From a checkpoint of a small transformer trained on Wikipedia.
Training: a variant of Adam for these matrices, 184M tokens, 7590 steps.
MLP neurons of a small language model. Each row is named by its layer, matrix (up: input weights; down: output weights) and neuron, and shows model dimensions 32-159. Each number is 500 + 40 x the weight over its row's rms, rounded and kept within 0 to 999. Numbers have three digits each.
After each neuron's rows, "fires before" lists the tokens most often just after its 100 highest values on Wikipedia text that the model never trained on. A number after a token or word is its count.

L3.up337:496497512551409513513516465502481506630451602462505536507480439435514512555518521487503506463460462454468520489518494473446427463552517452544498491557432485524519528528569509511484548496489498511499524443491534469546614470536472476523564451486507450487601491500479398569445540446538444479481473492497488524495416506449496533473513515464583480530476528503520472549506517462560487557476
L3.down337:516496371459487535576467525528547557421509546497454553489523557507516523421577470482499493470523526435507449469517510495517524448493543548522518509504504479479565463466518521492533413471475526492414521480486477530464507503481470558542545488519475514472479472526443544502447467465588511544419509467492520487510508454490502546408541536478470540531432497513514491461450472474508482451476
fires before: "\n" 95, "==" 5

L3.up105:448513579494498504537562454466456516453475513491511470480520473488541590473521522510450493475541431494458496432484509580564452490465596515493481509570505513496543561472436518483534476441456456500452478493551456465507441520497470495489510505521503539608501571521493579518569503522503549478558522528548462496519475504583505491461542521516447512474471481494503493527523496418495558456444
L3.down105:500464540489517450447468463406509514547540523511573563536481558481503487400463563527560490473488505553541520518467501532520488435562464470466569483532434530469517505499434456406511480569488465579524485541469499472474480517520489471534521473469525489508420430534473505493499477506522540494514498507461529531492561438398467438557496489460479465519492523504484502479512497531601487551534
fires before: "oin" 18, "ear" 14, "l" 9, "ro" 7, "ar" 6, "areer" 4

L6.up423:415487493527503542518555530515500564489570556475459471527458496501456502484443445541481562531493482470482528474554555440493485455465512499502490447558467563475567501556503524569571421529500515549511544464429507462466573477497532493457437444485570566520527540541566501521552502478433522485418454441491503540480490544542478519468486484506478451503507516545524443469481502418542546521491
L6.down423:423500501466536455502517458519521479573462559504559527446531537506538487472536466430487533442474501415484529485462547524442481535512524584418506556505503497539558455428500533572459514496505458434517483479522504488526452497508466534587575531474486509511507457515463531482451420500543461453500514486483469472577521469487562483512521506493499509401478533427415557565516487493474519568478
fires before: " |" 16, " " 14, "ar" 8, "ife" 7, "in" 5, "ll" 4

L6.up153:489434500459519550544455577531516546490565502513500480582557534481399474561453444481481535533523512572439467543429538541516510482529539524522495447549539466483498489451528490460499465454504539496499457418553484496547489510527558452506523532538561476549483553504521474543482525502540532573443429524478453423526540519488438458506585516486464491487523478547540515431448493503530534532577
L6.down153:455510478494531483421462592493419442442487421565475524436546495533455483509474484510579528510496492441540478511528504503451543513464526439463449477424470532494523518479506485524553500546506529508474537493589466549503513480509422497511511468489450458579487459544505405490461560511489550499491503418494515478489525438491543481552420507528527461509446488525506494465502449585476513471564
fires before: "s" 22, "an" 10, "h" 8, "ing" 7, "r" 7, "k" 5

L6.up352:494469535539396477532538486464547582550493555486503459477481463511454570534500529526484589445478471492570510428439470573483370587488520466560478449451566520504438541601470553463432511539517457518464497491479553460477491481406484551504501475511459537485443507481428516522504532470508511476528503485483491502554447557509518504546506540543519501458506462481520511496405479509499487532545
L6.down352:565529524529540537472457543464507451540468571489543424506498496468521488521527562459425458492464542445501454445557501528485472491506473466503567475470537527445431592462475480455502503541504463492547484501548575581533501520462485487539488516530470539524535488509468535490470498444512523491481484478418521529461523476494451475435493439611526527511426515535570521456516493445437473514480
fires before: "le" 24, "t" 9, "ia" 9, "il" 4, "ter" 4

L6.up301:527496548509499459493523536461480472504497552432569489605545408486487492400456555486483470522547499513395547516481486515460511491461540498522538457563451538513510575450509450629465451548511527586539441425528533454512440554589536469480464507449503477562539501468458425517510564515411528448487464478441517521532532511582445532539516478449539513450484470489423469504470480494528521518543
L6.down301:480509505548509529564450508563499461484460522564553556479496505513549497464432457535439539588495512466493523513477545510513472485537515580482517469551534453518477537395451474504481563517531498462452562554430463515499449458506536472563558464490464491478450495428534473451563574463473464486537576455506452482541453578437488508446407514573464448493529526511573473492546464531530486514541
fires before: "m" 19, "b" 9, "p" 8, "ing" 7, "pt" 7, " |" 6

L6.up240:384498488545555510470451496457519504491521473481444479472483576517396482489482544510497526443471478489547511515456470529449508409488520452500525502509493555486506495474469487420494462571482587488445493502507431480462497565519516510465459491529498557481467486478496463513539537475470472455571455476468465473607459533569538537472517529509508539459495506586584475482521525461550477519455
L6.down240:528444479530513535516474513541496491534541464484619528497476531462477521475514448540512452540455457533539505530460468496470470603493547539490496485426509415551454529464508459497548509546471416497469594491503524428600475554464509513444497450489505464493532504494530551463495522597474499516556503525479416506498621522489455428459491496470509442469470477495460477493513504529465486478575
fires before: "f" 16, "i" 9, "r" 9, "v" 7, "ed" 6, "m" 5

L3.up410:514505484445480510513566580517528510429533500479593458455520535537533497448493557478539593488484512522517477447470512525514426511531525473511530519423511490435591521554480501490482447538504466540439490492538547502476474577604500473585458451449498466519511528526453536488498524447496431520505523563515515451547530477564466422602520579483449463503571492503504562488525525420521582512483
L3.down410:475535508484479498574510504543494424524507522562541530479467503544472500529502505465511537428500538445456519490512487553477459480483523516473541477468443481537536482545473588542546462507522504512534479433545493550520492443496501439442546481483547513396487424480539531536413409510501509452495493473553493529439534473491524554484529413533487556412539511520478491470508552577494411467495
fires before: " |" 50, "00" 8, "." 8

L3.up446:464519499510523518544486447551583565546481597458557516543532532459456497561515506426545469440465461491470514536485557510495479483447530548478505503558494464524460486511579483510505546482419530463518511486483522442520559472480476391520527483458564451533514531497401475521495497448583544518531518452483547479524518557514478444504475521468536427491557427439540558440497483526529466447523
L3.down446:457493592504474522463492477519517480469482534507585539561554501473493482538473536478549396501462497480505507506531502503553465453568485458523557454421549522518456480468509517444457554536437471532568529510477504406436493513464477434490548476515500507478459493483526524571531415454508458537526472447501509537427477435447452503492350439424553528567503463461506458521531525509506473448464
fires before: "\n" 26, " " 16, " 3" 6, " 2" 5, " 6" 4, " -" 4

L3.up394:513461547535525537561543487481503475491541520511524450541527550481443498546495462539419479433510547469472509507487497487531445526509568511470496526585461507515521495505469507564462511547500438541491514480589591492502473472494520484558520542523440518571580515494513504553553530485483502522469473470474485419604543553494561517541561522501485439517528512538491545601416510459460559463499
L3.down394:539535481502560471600490466509476462475466474437471472506484518425513538500446502515516442515501567465551559483475502488499527549517575493421481460568492536503499498575515507560511448545451558472485466477472554565436472461484513484440598579523449522530472464458453537540505521506527623544506463524472566478540529554533550479456535488451489466524466487444450473601513521473454538463447
fires before: "p" 24, "ear" 17, "ult" 15, "our" 9, "c" 8, "erv" 5

L3.up434:438454406506488487515535512491589436509506512418508436419491499362498441506556473493567528462507521482441539431472525550520459458556519492455410563547504446458430485481502465446536504426537544492509505466566546480497516460533519497519483514560447509544502521495451477577505534520530495470461533496551497472561468571502534510520517493518567580564525467553486446510506512484541533507559
L3.down434:436522438496515486477474506517462530469497505472478517486462460475459434517517497482575547494527546433559495516526500585535605531522486523484455488492455518440475520512520397477577481542454403546466515557556497559478566517574501473517546503474511490515467509491475491554505486510494538501446472497453543579491537483487536486519509481502490518509471472480505509569452394540458452530439
fires before: "oc" 17, "k" 12, " a" 11, "c" 7, "l" 6

L6.up53:470561489509500517440588560452494512560446532536441502526505497512545491438514489480496492470446458495452554534541452484510549482509471498491490534483455427524478502515480533552458450492499452501454550462555546511525537435446511417486540504467422522502538516535436508545498529468553450471452479526535428525461493493593556516493475541522537533497582578471509511567541452582504547549536
L6.down53:567566509543544464509519480519497535491525497459455564475526476462513527472534445495439527504549480511486458527483511442491504485451494474519476466540521452429508503454445484457547441445507479509559487456508426540527501550525493573455449452588505508431441544549507489490531494534504501539478522519563511527575522557495391480478516493475543536509514604493482462434529513517509490427483
fires before: "or" 12, "ed" 10, "on" 9, "o" 9, "ance" 8, "ies" 5

L3.up272:480520501446582459528504422572504504479528566475557495551505558529490531523576549493430507495482463563476520493500511528535478420414603494546521531551503472507482573504571456488539530539428506464421499515485467467500509490540475403565464539445554537501529512528487503487478528447515476550522501486501448506492485491479516411495507555529562450501465444484477558424496446580485489539466
L3.down272:455579440496593389511567399519548566469562510468521536506517552463512474477580503539453507492471469546544494529483533501528465516429495520471519514515514472567495553518526517460542460550486517475463485552531494504472483535546499478520438526492544597513507496499499506509454523418452524492513489532477490503479516537470478502480503482485541521518471411486428428421485480556489474517516
fires before: " -" 37, " on" 12, "ild" 8, " " 7, " in" 7, "il" 5

L3.up249:533489519520434432482500495537482486566442499505608433522469459542512581540485469515557532440546476462508530489561509430582510547530550524493533511508555493506521504544455503544577550497413500522527460412532564484525477481438535489560525475509477522552529523485514551520479491477479468440431558509477504532521494468500595462545504509474567511567461499482453486493416569540524570486516
L3.down249:590527496492442499426488459544484529593416515463454466523443485528515540538508456514494565515551503485538538460488539433603499474557525527491525440515520456520502495477445504481449517515484500449485509461521490516544418482483474550503545529495512513489463480515506474532548408458476450521481614540434505527441510570538506471470528485520537502510509467525502490524440535473518613530576
fires before: "ad" 22, "ague" 17, "g" 12, "ft" 10, "ar" 7, "e" 5

L3.up69:488549451511541472517575505509519511516484491536497467449533488418434537555432527547514465433475471533471489524468501513569545556502536509576551414500464456510531524519543458477526502587515463482452429472532532473540516523466526534518486522521539533493494483485468505511467516545477509440520557467425524542497500524518508434495509594465455497509526502504455596516385484565472568439477
L3.down69:508529490487546554416503581463476482533508530529561528502488474472494529429492514571529402535505524527520462501490513430493541485519519529417490546490496431560550534450495478522465439513534444459587498515554526560461541478494524461487450451463554446438474456515502486487505510483481536459430544525523528461482482487435498485534375548488471563433492512468458512449493558572495558471456
fires before: " 201" 25, "ruary" 14, " 200" 9, " 18" 5, " |" 5

L3.up4:508510484492506519504505610490507490469448476483489453415494492483542445492481484578468534508505503531495474508517520453578462574520566451434519534483558517440544541556485527549485504491495487558553486424568507553486489466514489462496464475497556497484513528489484473480534490495548494471516521433509554489522482499508584557540492519536513536483506523517503550548495435441476569469499
L3.down4:482495497508539483440517488453530478436546451476536501489577473500521500495438452485466496544464564507508524490560529520408508524493417545467451432493565445583546462486552496528447444503538397517492527482465496545518477491490519541511510486528574482449597468477536461487493317469577521461500546485521467529535553550514509501501522432572478511447531527432470554527509414489553498452468
fires before: "2" 21, "1" 15, "0" 13, "20" 11, " |" 6

L3.up247:434488525520434518594514434533495563502464616527542524474466531532485514520543551595457486493489402505569448462504484509468447518481493515541504504506504488446469533472461535419453516467470478469453528460504571457536516539478495541500582530455429499472545535484452537511530504545544456480581434460489467465478454510544522413483479520577468509459487509443512480518498517500485482493482
L3.down247:509481461510526485466515499449497506460464510527482480479507529479438520494443517441499539484488568456583489448546500501493506548445442514488423467468497538456490518501484545494441512503507531531450437506463544460491548566522494501496510530502497501519493511556505476448522411554530536558465493470547464503452526514537516510490547525543536479485507574451554441489498531482516416537544
fires before: "out" 18, "le" 17, "in" 6, "ov" 5, "il" 5

L6.up418:520474502523462523446512547402548498491528535503544446528474567509450459501513436537551448411516502502477512504482443414554513478489481511516495510521443411483542546536533476556554514606483536482464522485572611459461483527548510443543457514437500487521521506443586525523553501466485502494398475451465521499530476507518518501539510500477481517569508556535480597445450583514509577493543
L6.down418:482443432499444552508487520509472537436499467496457534555485490529521447516563478523452554576494546488496566447454419455518522550486535563527580530471496485556471591504521447499512453497576464526435503446528532483548515450506552492509582522482546541507536492488528499534503611460502527509501506443516527447467453495479580450497463524475518516407510513471560471495552459490588483424463
fires before: " 201" 26, " 200" 12, " 202" 9, " 19" 5, " |" 4, " pl" 4

L3.up180:451456526444509572453595455499522486511518519524507440514564554494456498435463501551541484475522422429495487457550465490595456423452559502512470542465463561461589571455461543480510549523508493474497451477582529487470473413494526470475505495492493536466522496539474460632524532539504518492513531429477485484406441518577588493537491520536471507487529518528558481457505475579553495493492
L3.down180:540574456512526471519542554394489562543492549520558457526502497474506476426563510474470526492473463520531491496490533407537539524494540528608489536590490445433504490545493511531529478493566518470500462465508468460469477497478527466487492439598546482434413495553394495488445511554455486553489510442462518449505451428393502448492522550483496480441492464441511481523498483524510471499554
fires before: "s" 19, "ed" 13, "er" 12, "ition" 8, "r" 4